{"n_kv_head": 15, "activation": "swiglu", "norm": "rmsnorm", "norm_eps": 1e-06, "attn_scale": 0.125, "init_std_qkv": 0.0207, "init_std_up": 0.0207, "lr_mult_qkv": 0.5, "grad_clip": 1.0, "doc_mask": false}
MLP neurons of a small language model. Each row is named by its layer, matrix (gate and up: input weights) and neuron, and shows model dimensions 256-447. Each number is 128 + 32 x the weight over its row's rms, rounded and kept within 0 to 255. Numbers have three digits each. A neuron's up and down rows have the sign that makes its largest values positive.
After each neuron's rows, "fires in" lists the words (lower case) most often at its 100 highest values on Wikipedia text that the model never trained on.

L8.gate1032:038102149060067090099139146124169170173148105160089140066160163151110110163107164141167119142164120082150155100112100107103096132159137122158129101152122164108162131129079079140151081118192168158160093086181105127129173109136130112064114110146105113086079172159146107128104065080160084165130097105152156144136132164071122126121093109114171147152065105161130129114147161093128188132138106151132082144105073072119161125140178073131183108151137175128112138115150160144093116123152102185135137180124055195139140094109096148154162133151059108104115126153138109104181133163119110180
L8.up1032:138155088094174169120135177099071102120150109106109132165160145128111092062140104160106131091125152136160102138142123127098157123150146145099106151164177101103089169150124166115144135168154098092105163087076098118159114129129073084131161193140117105161062161094116134120151125110131110098126119088085106107094133127112118113189145115154136124125162142086141101095116145156137088120124128088132097109110104137162108104163129126115189102121199110150150176098152092119131158183088118090134129150131131121131187126185166078061139115018105137134145119139129073150071111166178079104
fires in: "of", "to", "the", "a", "with", "from"

L3.gate1251:136164100142123105123167135114170129076125171185147133072177171112148195158122134138108059081121174127128077130130075116103150111134153129151191070184133178164139088080119149110121125129096107160059119145100128147122135170161135124106165146179108166140124116109167182117154113111101143102192092154191165158117133075083069167133109104098103075135214130139116125192089068147129181160149061147125192151117132128158111179112127079117161129121126145131097188143143135121114119163101095105106127130122107178146115156145061117086123085157082135123091132132130119147115161148115148143
L3.up1251:139093168054062162110153092142135174098210085159118131135138159116113080107154116124140131139092164157009075117118069118114140171096105060096169163105145136127189129149062148106129098134173141162164146094152115148127114190164114094092183163135161110152166119151137143086135105093146094166141109076116156104123117121108119081189163151103072047117121131127121112159109127129083144139117117209128066143140148137133109152119106170099187142103100132111129144118093097137062126125153104130106094131151156126120172135129068104190073177149093109095160131189098138070048101097084092143
fires in: "2", "one", "two"

L8.gate309:135051181134104134124028124156134113134060124216138141115149115150175150144159196080174065127116164149161181116166123141133108088112141102154143072092122155099117106109144063160101161089138144152126138090094125101224131162112133144083126140128158077130128105124085116162129162117166172146112082147160133121178176134153137197151141104081180182109117117171156138158136113078152186081132081099114104149164182168102180155101113118166134145101156166123161124114155102102112149120139125102140165127153139131137089106088193146176096115133101161102117176189140097082198138191092173122
L8.up309:148159138126204130170103094145077160121201068106076126169130194120167149133099091174043131160164097082136138141120119110165067170136177117131126133150181113150213138161159121133147134148149116133111085098160131103099105116103073127098086120114072142136155139133159104141150134147167134098118097123128130089116095139172119084104118156113076098113137092125107157133082200118138102110150133181156154168086114088132186139204117059130154119159115144102113066135125103203110134085174145074084078136094117131119136148085103106095159126156141161143078206113169145169138132139129108110
fires in: "a"

L2.gate521:182192107170135113171162169088117118106105094132118117155086084145125114062075142168128154154165071099078098107183112176123081127127085167046129134120171117144113172127128180144113178085119130105133130152150090215147140119156108136125131153092092083149175171108095139096044119102119168132118154119115143138142126119080144094143100101113097161140121155109117174148104132110091149168173107109128117091166135131156182139104111117126161127166141084083125155116081115136103112159029111144194133132173080123041138089121085086141161147183099093086080157057158154178151033148104047176
L2.up521:111140139132105181182188118143086133129167143124147057141082169109149179040121062108125132142145115129114081184143092129145146155055114133069186108143133136121101116116207138163100107135111115086148116107107123165125172167135103132141141164119089163139153162152132128138173163073138109108104110113119091155140165122174124076149079125085148155174113165104112150153117144069142075119137145158134185119127161106153134136080141115161173112120096137082116137119123107109094154161130098179102126117169056124104102056142107103129081158228106099136116164123155140180169123164143115145
fires in: "took", "taken", "take", "held", "taking", "carried"

L3.gate1355:160137119140131156126162178141149139088098077134114146069130116148076102106092117110139097107205082062106099159109147148100135120082115126115090126125223144134096077126124101156173139068131118139106183097066178041165183076201102141149152116143126081083125138123131140169183103051104107119164088149111119063124084133091143132134076133130146145156135159135168171165183117173168083148118089171123171162101121136093192180087099150107158070092183115137116139123134145185103149110164065133125131088135142146131135135123165152124074100114125133161082084140142108159169124121093168153
L3.up1355:086090110119085109065149148107134122086097158125097164122079128135123122094121082125112148107123083064141142108109118170063140149149135086188128162097144132144089145169115143104156147141145106121101139112152157089133164132138139143109075147125103136163150130095165148164140105050105148111120136145173131124128154093119065111096109124212099124152143166114159121112136143154153041129142108130092168123081137099113177127129130097141154095112096101183119131105110145183068147144157076130084119139130104160172118084095189192178105156095091084132153112146118123142135080092153116160
fires in: "known", "assistant", "mantra", "actress", "lieutenant", "gymnastics"

L3.gate1235:063161105113072106110107103134086120159165096117091080084163130139170059152115106109117175119118116116162109129149126099144130037108065094133111080135107154086121109077140137137116098095107145181124059189156143171148133104167119147135153090127143135069178146141119121110102100098174103162127184103149109149135100148141105115091134143122147111154126150107145126094151159091162174091133122146154107085145162159072129114109133109180181167155120178196175105102116094123145125112094155132124112137238201084097128138191121071138130146142192139100120143148196155154105100134162123144
L3.up1235:133120120168130093108112201082108138088103115161181046112110145106103139154096137093187146112133081152155154130112146136121080150100146130170145119121090128071126113113117097145128114131076177098127083156141080141056110138194062131054134097159202126079157106134174117091124152104146160124160126147160104125096103074119141147116131131180101193118112143088141141108127105069153131093127152200170109136114120105112186149054126053164055135136091084183138102135124138110068122072148066143086098062115144168104155069124139109150143126154088085181161107143155124117140164140125101138
fires in: "than", "as", "even", "of", "or", "not"

L8.gate1275:124124136094145131172081121057156083071204118137079114154108187150174069171118075177158173165095099150108204121113193126125050141166133104087155158147129144092100119161127088168124098127084130130161137133093139137173154164131134151114152102100120114101167105115136101151104160140096082077138187096101134132151094082111142111158150124050130130162101133107130132119168135139089134124153121071119171073120154138092065068162091124143099044141095106141183141135153097127110136142116105135137114153139137077083125168125098141156113128154133153106165183142095116124145162100143141136
L8.up1275:092125134124129141164176138124169112115140142082150101082138104108108098157164145065115087116153172112109086144127118154102156130129135069107178110071157094111072094091159089106100124113156130161117131159127147140104131116116098085140153191127149128125133102183101161183150094089098110147105136106199148131152062124092108157094159134193123152090116101114117092121131119134168125083090133138113113148134153112117153143164098048122145159133156101106093138178154110118100091110131084198165059144183084125166076116118135075110143107161094124152119134087193167119106148171147183142
fires in: "by", "he", "or", "from", "of"

L2.gate640:104123080141045053106130117115137130094142115096131118156130127144092162117099135083100176104093128172120121109115117117183133116130133151143086065109143100189149175184134083121119121170146115114137154104112108089113135127166121137185125118109096081114062110099134148165137134126153159107074133120174172130143127146106161115118124098170126133178167121096120123147130115150096180114147090107171124202212144111095120134184155149138105170135154132107133109092108158107145103127185165121095102093160154131156110159102174125127122087116110068156137086172147129140175157131130168128
L2.up640:163130158128061056108140109125115111114142124145104146140089128131134104116145108147185111081108141084125203100175183205141097112178074132114120071176117136084126136155154148150101159121156097153132130104135159121140143112078090193121156078173115117114124133090109083165138162201129121089140205171141139143178097080093124098117117129172142120160109164082111093140180164135143129133124103149140088109082130145134110140123120094129169108122138146158125089056116143133104049093113121056134190121151090133127120099149113117119112148037132125141100101173131111140143092108133162095
fires in: "new", "green", "christ", "god", "greenberg"

L8.gate1520:151147085123105108150156139152167136128144144138122154141135112117166156133095199114111080159146129144117147117107109130101154186150130150127128112153184120132115156162033152165059159112153173102178175121154142048138160108135210163084133131131141103180079167131161086111190071128165159176141153082116101070107135141116132115095142093054132121120117087129138167161137101104109077133130159121120120139094089076125120173108118182121120089103183160131127163099128056118090093117074089135162133141139091202159152133128141071101147102126130095180145136149124079083151128129166124144
L8.up1520:120159156189119038166143111147126134111072122108149122103121108125138166181105159105151174114126092128090131103099131120104100187141198187123155135133099155138107124133156141144082114102105139149078189161107127095127185044170155134082153092117181189145120105126151131107102101073128192134108133084114102149171194112140095130133087137109224090098122088122111150060105175091129120110105118128045143104164086091129136125165098147122127085103105125094126078150081128139141131095111106162140101065112126168141139140088072129061165104083092125152153125147156147164115113115142145146
fires in: "a"

L2.gate1466:179122136117142154171129102070143090114103173105042137149082110079173148137101091092078087102085143154128065129112164164143083148072142097156103109091139165127192110082097113167115077115178177166155129078105135102136083134145100162126182145103088117111120069140128119175126140172098104110144099092191126119096174119136071152154199104137087107123164164166153152191171160120164137191088109148141169186103167123146110102142136163144122149171156097131199143132153084150123099166103134137102168107122046159108145179106169136090118143165129114111173099122113138104106191158106146129
L2.up1466:095152107179116153182165141088072166058109097140127145131159140128205104104138153108162152096115164212134167144091087171113116140097090152128140065139155104103142116124194097137155116151141169089102135134127117126141092130111124144086156108114129159112128132179139149122162098116120102176104122085080161094108138185085134167150166164135111172141128156175104140100130108130067180123163125165086131126123165135162132121134104111098165116117119049107138148143154110151085108096116143120127107147190094035085139107126109075124120146102162138098137134088169121094194088135094137120
fires in: "military", "british", "army", "naval"

L8.gate1637:118169143158058157117106076140131089133087107089127088075102082155094157155103106161128128205103119152152083170125138081097106100154125089111181126146153155142182115149102146123084170129145142156168140095138131176148122108075187142171092188118150132156147088111118138133098106134102119159128113151153080105121110076062138132162136086186118147057121133126143108078160107115110159147128139104126091169105162179189120080142060068078108162159062099131150162086109152106139190150189148159151154117063083104149093192160171165142105158112123109099210188184052126121092099141139110140
L8.up1637:149101179149133103149141115137137088147163113096093124145103192154126096099184099140147114129152154201143146145112077212131091128183137050095157134060127118152114107150185153105167143151120081155150135098074096135081082138148152131127134201177138180125171111179154078179073094182070084130146129120124103073103152135146121127139091176133104159118124121100145165110129149151225093113118119148120134137113118153129092124184166116083101104122139159116106157112103144094107067202076112135202116107110095073189142137151115156143131111096188119090184130103153133145118120096205122133
fires in: "as", "in", "on", "0"

L2.gate1004:131130079157194104106121122182152120129120116162132149173150174113116183157145158130118114103123158105156106093103138116136065111096161135134175124133127110153132043132151170139080123137144105098100187128135113132135144137142110100100102145132156162147114139158112126176112178097195063053169128146170143088201175104101115127115133088109117126145142118131153139089141129128115115085084131150150094131147045173136128154108092068104089091142112167137239128133100139124132131155118143097074173155145133096121139127170160158134124076098120082122134100136161129184176164047120144199
L2.up1004:137182127157129112091123120086153176151153099175116129119136149174115183177145125147112130095165130105151165168092117120120138129066141127158117096153077151190144090140171181175170155095121126166133146082101109110168126130081170131109081105135119126171143136137124158148110145095169156100109056159142115161129113108133118166111128126125124172140197118204071104151116173109102071142071194144128103133092147123113121070132087087084120146107098159138201164101071134119075152090129131088126167159085140166107161132172142134166116143163178177091079152173165076108118155124177103193
fires in: "such", "of", "like", "keratoconjunctivitis"

L8.gate388:135171167140114107129157147182150119131086113219047137144163152128094164136167133079172137129176126130089093094124116100102193158157117141080122137141146162130160153143169150129090106122092069131112146141126163120165145136102087135142072113165148158131140125071130176079187157164149147153132104122145134145118146112119132107173176107094168112124125107134113161121162143139169137125197129149133116128126134144123108140123107169096176090120087131122180121104123105151198137105151136159093174095135147152110145170186084124182101123190142082114074119082188038095163125176133135153
L8.up388:122115138180068147088193082110131173100098101177122152172157123153113097108082124184148144145085104160098098163173150132119150178090124127163109133094164085141094139147056148104148103144136119100127170144150162127118104159175175142099082123175127124104104129164158157230145112127147139152171141112121105125153159108106087091142127094065124128036129067080078128120140162114115194164140125130082106088108080156102158140104074073155106145048060064112085132135138160098141133123083133158090094146089086113113162139132157137100129171039102128139164088138120130156118103112128138129
fires in: "one", "a", "two"

L8.gate406:115165163098174140134158110122098172131146132134093157126121121199093128121097105172105107129154144164117101084098131125111141132087108125131137111127118092156162167118114093214078169154038103158062163124079147103176116153150118149117138133113119148101125181158108164153208073110119165182114113143101146156101126131112123144144111130149170147105126114135094153095135132149135176131101104133032164118108166148112128181041135118158164152129121164168138137107131182107055087196131078151173089139103094141117139158145124120098098103176137061157123116115183099196157119128143122173
L8.up406:105143123157141075162155122126101145116155156149121157082166148154122120146107118181133111092146184114132117116113073116106158081131126147124155124145153109164167112118137172173155099118136157168064149117150131107086082128142114175126158123118134101081143129166106109134079123168162148147093159116070167107117072108087161150135102160140113145090110129150090129101108131135128111095057051162111089083109157074108109107209111155123139138135141094112196146127127110149114051095091126149161111131124071147026137154144162128171132133183099091150124168124095126136131127085131147156
fires in: "two", "several", "three", "various", "different", "four"

L8.gate250:106152093145103061119164126119139117140173096107116164147109116134185159159136082105175145122097137135075101119089090097141113099124108128137093105153065106132132147185140101169127110109115149160186166150095132139074139147133146186188148115080119108197073142109079159079100102255136149125123161139177126073139102176109168107099145088137102094166152130120106126150120039142171136116173172129148152067144116083131086056148109128202137091157126143156124105173180174091072140116084134164128123200142116110130147132088129165093164081106205106080139133054140109115101160158170080080
L8.up250:113092123104097160173141165147131076108176178138019108133103090114134140103093143101070132145092091135131163106149134131164068048175107192089205136146121128112140105090173141116114139160082135142111093122106133122111128089141147130141112059097118116170062085103092139103070141178106105132097103096161178109109150119157135191129113134145082141138064147137110127130182201106114155112157142114105157095111100158136130111122113141163203130114127138146156120093104174105055150129092167137132066097171081107157128158129106132104125108201157091072140093179164068120119109129134163112
fires in: "had", "has", "have", "also", "not"

L8.gate1498:144147152148112110092158134119119152114153180160124154113185158104134099141176132121124181148125151128114137092076099080140095128163087142156186181123142133148104096172148087174085130183098108177174069125148078111112127158159159069078149163089133115111121193164084153131153161120164167147200136139153110116136089037148132164145135113116129150131136148104138111083131136139112126101159111137133114070125169137110129128134135142079079094139153117185072182016102131066115097099107060146136140092136111116175180118059161120161108164182196070091078146092127115109113138157104150131
L8.up1498:164144170134144148152142186119116089148083141164104087091145091071141117202081187136177101119099162078162126128141153150094107149178057136050164120202128150148105128130132155171112145176074147091177094148156113098112161139091102103096108176104186134107098197046150115138163130057117122101128157124089106143106143180087147145164141097117077143092179100106129098095145155141142137091112158170125147164145119112120134108159188153100163148022166114112103150151142102169136110144097153174091091174135142165154169136153146126079141127167091116164157155133108157175063130128086178132
fires in: "in", "of"

L2.gate267:140107147078075176138080142100102126124162178090125141102152110071116124137142188139139063164098101132140112162159066143105113115120119071188071105117100178056109092104227168136107110123113130089141155047088124152109127148083105079096124159136198108089125111183144165179120152128120112117136105140106093136125106128180168071109118102206087132214122156104157114197140140119158157162166104139090121123137127187125135085101167056121120092131133123141129144160060130130187161101116151104142139100132144131120163089077146132123109114167167101103076190116139106075126179164154122125
L2.up267:106063130094094100147154110106161125086170155120062110107133081046108137143162093096106149144124141163122074177121165112132090111155153093123116183150117134121092125093146132114118108086156147117216100148127086131145094157213095136149145153181143103081134132210105133070103070076126106205171123156178133141092153141146101175153122126152145138152086070097134115152071141091080197144072159183128165139114107139076120176130084140127131134127185108184150156143147142138132193156096145115088150101123110139061142139096139152137149105179115082111104127167136157088116158099121133134
fires in: "in", "be", "is", "was"

L8.gate1420:164166102138146136132129153155132141072135174107129142110083082184111110126120099127148135129187164146162063059137137139105107132190127183181125187126069141091134151142122090125096143119127160098134117111090079126139087135135175090120101124117158109153123132078075100123150125128133128111113136069165079127141095150154092166134196091169124124100052061140152121077111133146035183161191104240166148085147119189123098173073120134103132111107122089134122144092108153147129083140106114149179131087161129183064147076156161138087096133147123112056122063122124087150098178112103150096
L8.up1420:052157135131137148098106127152139033133103124111133112157117131109167134088108086110069110049134090145158060137111131144183073160169128141168166102208084149119157160069147120147189126161127165097191154090142121183136124153123136202095099141164116163116068098071186129137082176131119121178138064107100165049145133206159161148166088146140150133115111130090151113121126198170137172095175115168107140105159121138111096147142084168113149201131038105186183120085177114161203163105139136140144124151160091115148137074126134142111110123136084179159088139123169158141162123102092182197
fires in: "of", "at", "from", "for"

L8.gate1231:149063152124118105091167111093083092144152156173125141155108160158156203136069157147146151170115144148126189098129109127138082147112097127158112176109123108124154124109151128071105072065091121114132087093103142129080121147154160084080155178104172093182147185122138095087095145142118132129154138123102110070082049166142155095071145192202135100130211190115086099096160112125126171089143105166112152106146151122127100121078151118099095085072146127074141118092141142133122092104131129106116098143166098112172138121147121056141101070181136073159115100097105111238161165177148143150
L8.up1231:113126121121185124156120167145114144101069124134152097153137064129073168166115110136090146171102125171117127204126048184126097162146057082132150121147187135132165129136067214079147151116123111158147096080143150121023106149186118071108117108120141114100100086076081131107125132158129150148165105121130142124121126100116162090128080116139150146108135193096133184173145092174122181146145137142175180150156172111085117160167123149047151101113111116105105125087122084084115123159142135124158089135114178111229116149164122121111086114149134131108083107121092097151098147192073105068
fires in: "the", "of", "20th"

L2.gate967:109142115109141114120084131111134134114113076161102128112123107155141157095115176134142181136089111092111161106128160118123142099105138121178074162085125145171120123191128091166139124131143131113171174168079099142098153170117129176248094129103161110110166100127109107180119125127167143103148138071146089102202105067104080144087092178125145096128161043135119101150146146144144085143155119103111151174202135119123124130143167157122133153151183168147122119092129073101121075101074092146071077085102070099127138125122147103138129161184143111080128130089130112098175121112098152144
L2.up967:121110163145093121157086130104127212084170107104135071119145132177132138123140106131132117129084119132158160135102171128127080089131167144168110176180109091146206114181119119129082065163127138131210148157106105140123169108123128112133160130139108097126063082083082180106087105138123125111116122117118191150132101171091154197198191127118118111141194086151106119128139123126124101187128118131130076124133104119098142104088108151159113171187119169095108089147140058102107100108143101129137144144158114144126108130193164096142182143123138111116117110112109125112116097165106098097
fires in: "new", "good", "greenberg", "green", "brown", "white"

L2.gate898:117119068135170148188092172091054121103135088078130107092134158055156168146098186142074096149119182131044196165077144105124101149161098178105099163149152112109141071104118106155115178108122115081070212126144178091172172126167131166141179143128191085105075116159154187168095187073160085099106129169129107093123088109124075086146182176158181085123106141171127169109124131145143129103098095085139139112102093183121078114148116130118190109152107080153139063137131141101109115142105121179126144151090160116050086178106105128127128110143141184118159179117144131146128098122131153174
L2.up898:116177127099161131110132177130059124085163091117169126107115084099184074186081142091128095104115141140140180109088214130173152140145166179088140184092078129088147139133153121124138125176104135142160119159213137130115100078162112178159185129078161113121168144114117150132078171142114148125107150189136077069163118074107149088142144144147134139133109105215144181100144137109115152120160101140124133110101137123189075099129137098118224130092114110121115085145080167051096176173092106109098145176092159121099044127133162094090145110139102156176149169169122159167144158092179149104
fires in: "or", "than", "but", "of", "must", "and"

L2.gate1340:095127131181104150161131086100174146160065122102106121173153167111131169145114144156084145156108136132073069184207125107160096091135135133095102143150097161108093137132168156172111197141068127157103137108163132172130125190111134189141112131102140070133112118103154081100124140104149098135157094188150112102101104154100087138113040149119148101132138133117147081140128164109087171158147159157118055131042095122152077147145092113128161071109127060162105128110138147101089085130083112069114203133153131124131122121069098145139124203114109127089109171107120211133071051100105167162
L2.up1340:095121124187110124155097160139203143108148157097130077076165094143184123164127145141140110174116095132101164112141102093123095119124199145173062230125129113196126129123171146165134148131088124130185142126160174132096157118049149116128138076106070131110147133092099139116132146184148105138185104163102141126148068145197114160105082133168125076191135085111103077109081123084119117131134094148104110111049116098149129107141101100138142113155130124140110120056119101123173132122131091142153122098145055139042129125104121128087102172125116093119082194129106157106084094120089123078
fires in: "with", "the", "of", "served"

L8.gate1514:103128171140127125094170129128144169153144163150176064157122155128121173082113163068116152134175220179108171119128124078118129172105081142089090097147186171161127176140127088121114120148087176130123127105144112131151165135142128073069138134139175128071085151154113147055163105085130173157150190099142170111168154169079073150094112104102141179111184143101142151102123114096076143088130091154055092148131166093145107140069148152132121134113101103143121104157120116113077086129084130114061072126127083160219063098140110095121120094191160111104074090117130099145149191156104103165
L8.up1514:086108194079102082100189166135130156117089088088090133101167179141114156086087079112112145174130174133088149138116077073132136181189143129141144140119103125122137147107113077216101082193120130162164103159109238129135153130155115064068110104084106112070140158106144206178172125143123158163117104091155164154129137139165084136132118135113165139080149160124100152134127087115158169114143147084129186168156149103122194147187133103182102118138124170077108069174115138147163133118105111104140117154101117177219152094102080132133196090143172115154107111124170095095119199094150159122
fires in: "a", "first", "best"

L2.gate613:096096133161203087201110111061096098138149168121062129187128122132110143136161134161106149122171111132120094150167082172110138078112115154118144153180152137113152134137135119149156108110136132151149064146092112116134097119174134133148131041127093142088173110193112096211104130063078073128184134152161085096108138105112171145147196165081116126182069119156131192111150156136136071077184111114082104125102095089115076165160105132148161138089199168164137145121160083128161110169126120172156111143100172117102108141115110228157172117149174110093198100177150102161119132126108049078
L2.up613:074133103164144099159114082046135094095155186151071149126115120118131113085105174112135181141143075098122171156131099161130162128108174115075116176152113164120086104146115172109126127147106165146108140162125106085103113140125092155159155086138132159179148127132070065148087158098066087149095178113149135111168129112109157105098146155114182167240132104143068165091191098158132129173181088161103103086168085127109115136168131126105111127153152091111098121077131124112168146141118105096136113142131165129116093144186108106087165192140158111115171102108083156154126185145128177104
fires in: "isbn", "members", "players", "episodes", "students", "code"

L3.gate1497:093156090159084163104134121142182127089115121126082080099117187096097122090166122131146143096119179036190084126129075133150123113073154126117116148093147120139150146096185123119147142155115101138207133123157133146144095111099114130127140092151177133130140175160093073125057091126109158121079152087138154145151052071133170160131074085138134130082121107102108128187166097061146138131161141155139179093112121119083144126131117109143054145145137133122127152179153132152107125135120130111075144094076098031082164159140182109148169092183199103080107089113092124099119137146096134145
L3.up1497:192170100193121141233155103132091181136189134142106125113176132139142165129173149136100071103149130156126147132145118118164087125106071109107128108074140130109083117099136122102100151116109130169170146086146079149117147118134157138109125127110102170109151149071169107151139150180181068191087111128096165083070124162111140100153163146068102203120120066088127110107131124193148163134129109074131111147155156080148099141157165126105144126155145152152083161172148133106206096144124152138152058129080113161160080110096145106152100119130114101114195099115187104135080131095156100059
fires in: "9", "8", "0"

L8.gate1435:200141128108089152089143091112125093094149145071126138125134128120174157151135113100104126140147080134110137149181091172148147174073134110115112139120103116130163129190074122093117085113121162105103163089162122142110191109107157126177130097195110123139175166170168138185152114191163098168124111086150151091090148165120067089147122124118183073124095129184119137075173131080158157152132134146114119138144138116158088143142106079090166162148125121130097179145112140075133095175086114107152175091120148148079089076134127110106094140133151073083090116093120136125058185163167116103
L8.up1435:110124150121144169096088061220117168160179091135104097105097138122126077107130171163143150174149165138112156086110120130194100130137112110152094159144113085110181131146127152099118123146110106085199106107139093159094133089154054155103145150137028100159083118109123139117118121153160116127117151091147126104089065105218078077089163167149154101127097206196074137094130165144125144177097111112183090111061136120149109113081080130087195146122194061174111118131113051130105145155079109133124150109126066157089135104089161164134065148135078120191103116086190103107086131147152083092
fires in: "the", "out", "appears"

L8.gate778:181146072140106092058066173129115054128117089138165204164145110158117123106113168138081207116091166166109169130173106063095151176123120128182149171085110159117154115153161069114129160122088157126149208154072131089122107083141126075093104082138124153122097113150151108153070146156177141034133087118162172075103121102102138108117132177117097122091109123157182149128170112130095132172143161144079134104130084118119149105148138168145195126132053094079156084087160145168137177142123141148076135159136133144098141141128202108166096084139193189130132099153118117146095119163129140142
L8.up778:073108100158170084145159153112142120129147089079176111163122148104185120142063118188109183102141121162105160146044128125161108107084122123131110100102137137144156112174133116152137113127131077202143115156146131144114200117147174133128197138100164170072150179149104148118175093151094150095179185102128099146097109126098129165127136082167133109053139124149101102125050127112092174168143162104090172090122091123134115155093173106173113170149105201134128095188127174127114065120182091168151108114085137072148152095196113190096157143184148149135110141101189168138140142134109130100
fires in: "of", "a", "not", "its", "their", "is"

L3.gate850:147137184107094086190166150146140135159112115122142166168122103111170173155152125166180180170145089120080147120099117084178137124134163102125114127129147123079152149104147095080052131137134104093205173117120173124147131155096150091110181154112189098078110092126096140154133078112107125111106115105163152093115129118147110131115038143111176170163121088130169168142122083104102205181105052150204166108136135163149141134106117115108083113147071141122151138184135116174144171058163184113089128129066111077171154114117185147152131108178121119120116155104177086141129122138153039154
L3.up850:154099105125147136118052129169137106139061047120040123124101127126144111098126093126195050146097119144107107101106130175169179199192149122114145122168093131176112126122180135091111092163132112095128159156153151085130125096150209108102144129155145079156085085195122166142126133167157128108168136108129153108123146140040145107081123119141143112130063109163152081097075173114101121121108099158077163124158128194110145126167101110113062109105115079101140136118174171135142061151148113135123081164112160088132081113086138147090169124088140096079092142173093112075101134153158138096
fires in: "is", "be", "were", "are", "was", "also"

L2.gate648:176169128125121171154076119110177135105078128134106112103122196137094076146064097111117181148167167158107133088108121123077025118151127088071177093218161183161115164100166165105136106070118127150144092157165179148119092115119124103078141063123135183152164128149094116104165080172110214090124146193104078152132097119080083120157095140113070184140132131155106151101159168157111133110128107133152111117136112124088145161126145182115098161047161132155117139135121090156107153181116115069145077157196158074099142165162139100136124103205140152151157095091157118105105152082121189097
L2.up648:143161220099133175146045121160167117179132160104142147114121152155101077099137184121175136164182134127118123075168118150146078146127104080095171111176175185116142163111156207137119098123076085103143096095096172130128102120099121169072134151136139179104153164128177141134113149178197232123103079145111109167181124191098140123198190157122108181104137113079113096152146150146137160119094140099187067161133116163120139145112159123120052202086141129192150141150097121179146148093122126132148090191153135101128079126164113132129165098150097114089161129151142108160108162056137145092
fires in: "no", "robert", "new", "open", "of"

L2.gate1018:067092148110141133125133125184183035094121176105172113123210147136149074124199128089118160154173129208132088131144124138115181082159126097086165138188138107139088161126102119103223174173178101139144158103113119121129179071145126149103053143121137096186160145191166113142139083075116175123160112131102051138111156114135168141156148117127141152117102089112170098108115109131181089187132093106102124138120099132144129107155122098119140089145102127140149045139104085160134160139116033144128094128131132132133119169185090147124155170151123077101142126137126111087123130099080103175
L2.up1018:096090093140144181151124126193131101129123152054185085119172105122131082137128126122058139142128088189114072125111083115106132150063167061148135114154130173163111191155091124155137139126103151153140168101143131146091119151156089144164116137080134066108123151129101108171151092148132159162123103100131081164184119134088132135114156124136156125049178149134188156131145122166224099109100096129116089148153074149131140094141130107198176128167110167166085079103059145174126141082096087108172101130129095099107126161166133158084111142148090159141167113171098135147074059097102110105
fires in: "both", "of", "all", "i", "t"

L2.gate792:133105091125111107164116188159117124121118120128160171135110112175117167167074086090087105099155152084169078166098142079170110119094175128153131066169126136100129112072146106146118140169167092131147206115098167107129140123095128114080095110201121114144094090141109101193133084061143166118168097146114129069112118102138187169083173096111124190124100079141148067114131096117203161106095080086116107129138126135139177110089114156119172156093133096165143156126076094135098118127102164136146162193112129087110102129110131148110157127145119182114180127155131073086097122085082102158
L2.up792:160166131083170121123182175184149095146081077120111122133071132135143146133094123179095111111115182141148123169179120129127158138072159123187126168093205078154098178149124073114120110155144065110142119155108110145099123154106115111070162122154130104166179074072162124182162178142152125120106121116145130091220119152153171130095092150130080142127134184166134131168105182117104141107162143119115098159147084122171184076116125094114101123141081107175126125104121137135130134082066112173129053140114146097101173081106139148135173151129080148127140125081126113125096138080154139092
fires in: "this", "we", "of", "it", "open"

L2.gate481:154116200178083120123154170168107082137137116140172186110148166080188120119162074173081051022152141100209134124162123116092088149185166090118104102143133132147112103137105086159142218128149168103144169075107142102114138096093154125110109078192158149181090150157156161121130126163085128142171140116156106115168092127099110092186117115165191135168128120099135107127049107101146083146139124119045128128106120124120142208087167056166134140130107147095161061163161149067124134156180166189051145164083126139124138097122127105131076105207148135083126163138142116069146081099162122144
L2.up481:198113143112147080164161092108131057121057141076157120075186146146188156157161110165151119105181111131151146130126144068159127132090111120126054071135120109099147089173107102107181175150160126098175161126160181149046106184162133151174141077165085105121111072159118123205171090151149193153097142116139183114182132156145092144135118128088111208123139143125088081140141120114114157116130114122091092064188137093110153194138151105179108069133103125178125083158114134098112128134109066178129120159151097140120146044142103158143146115145069130145095119160138152088157106086085132087
fires in: "from", "of"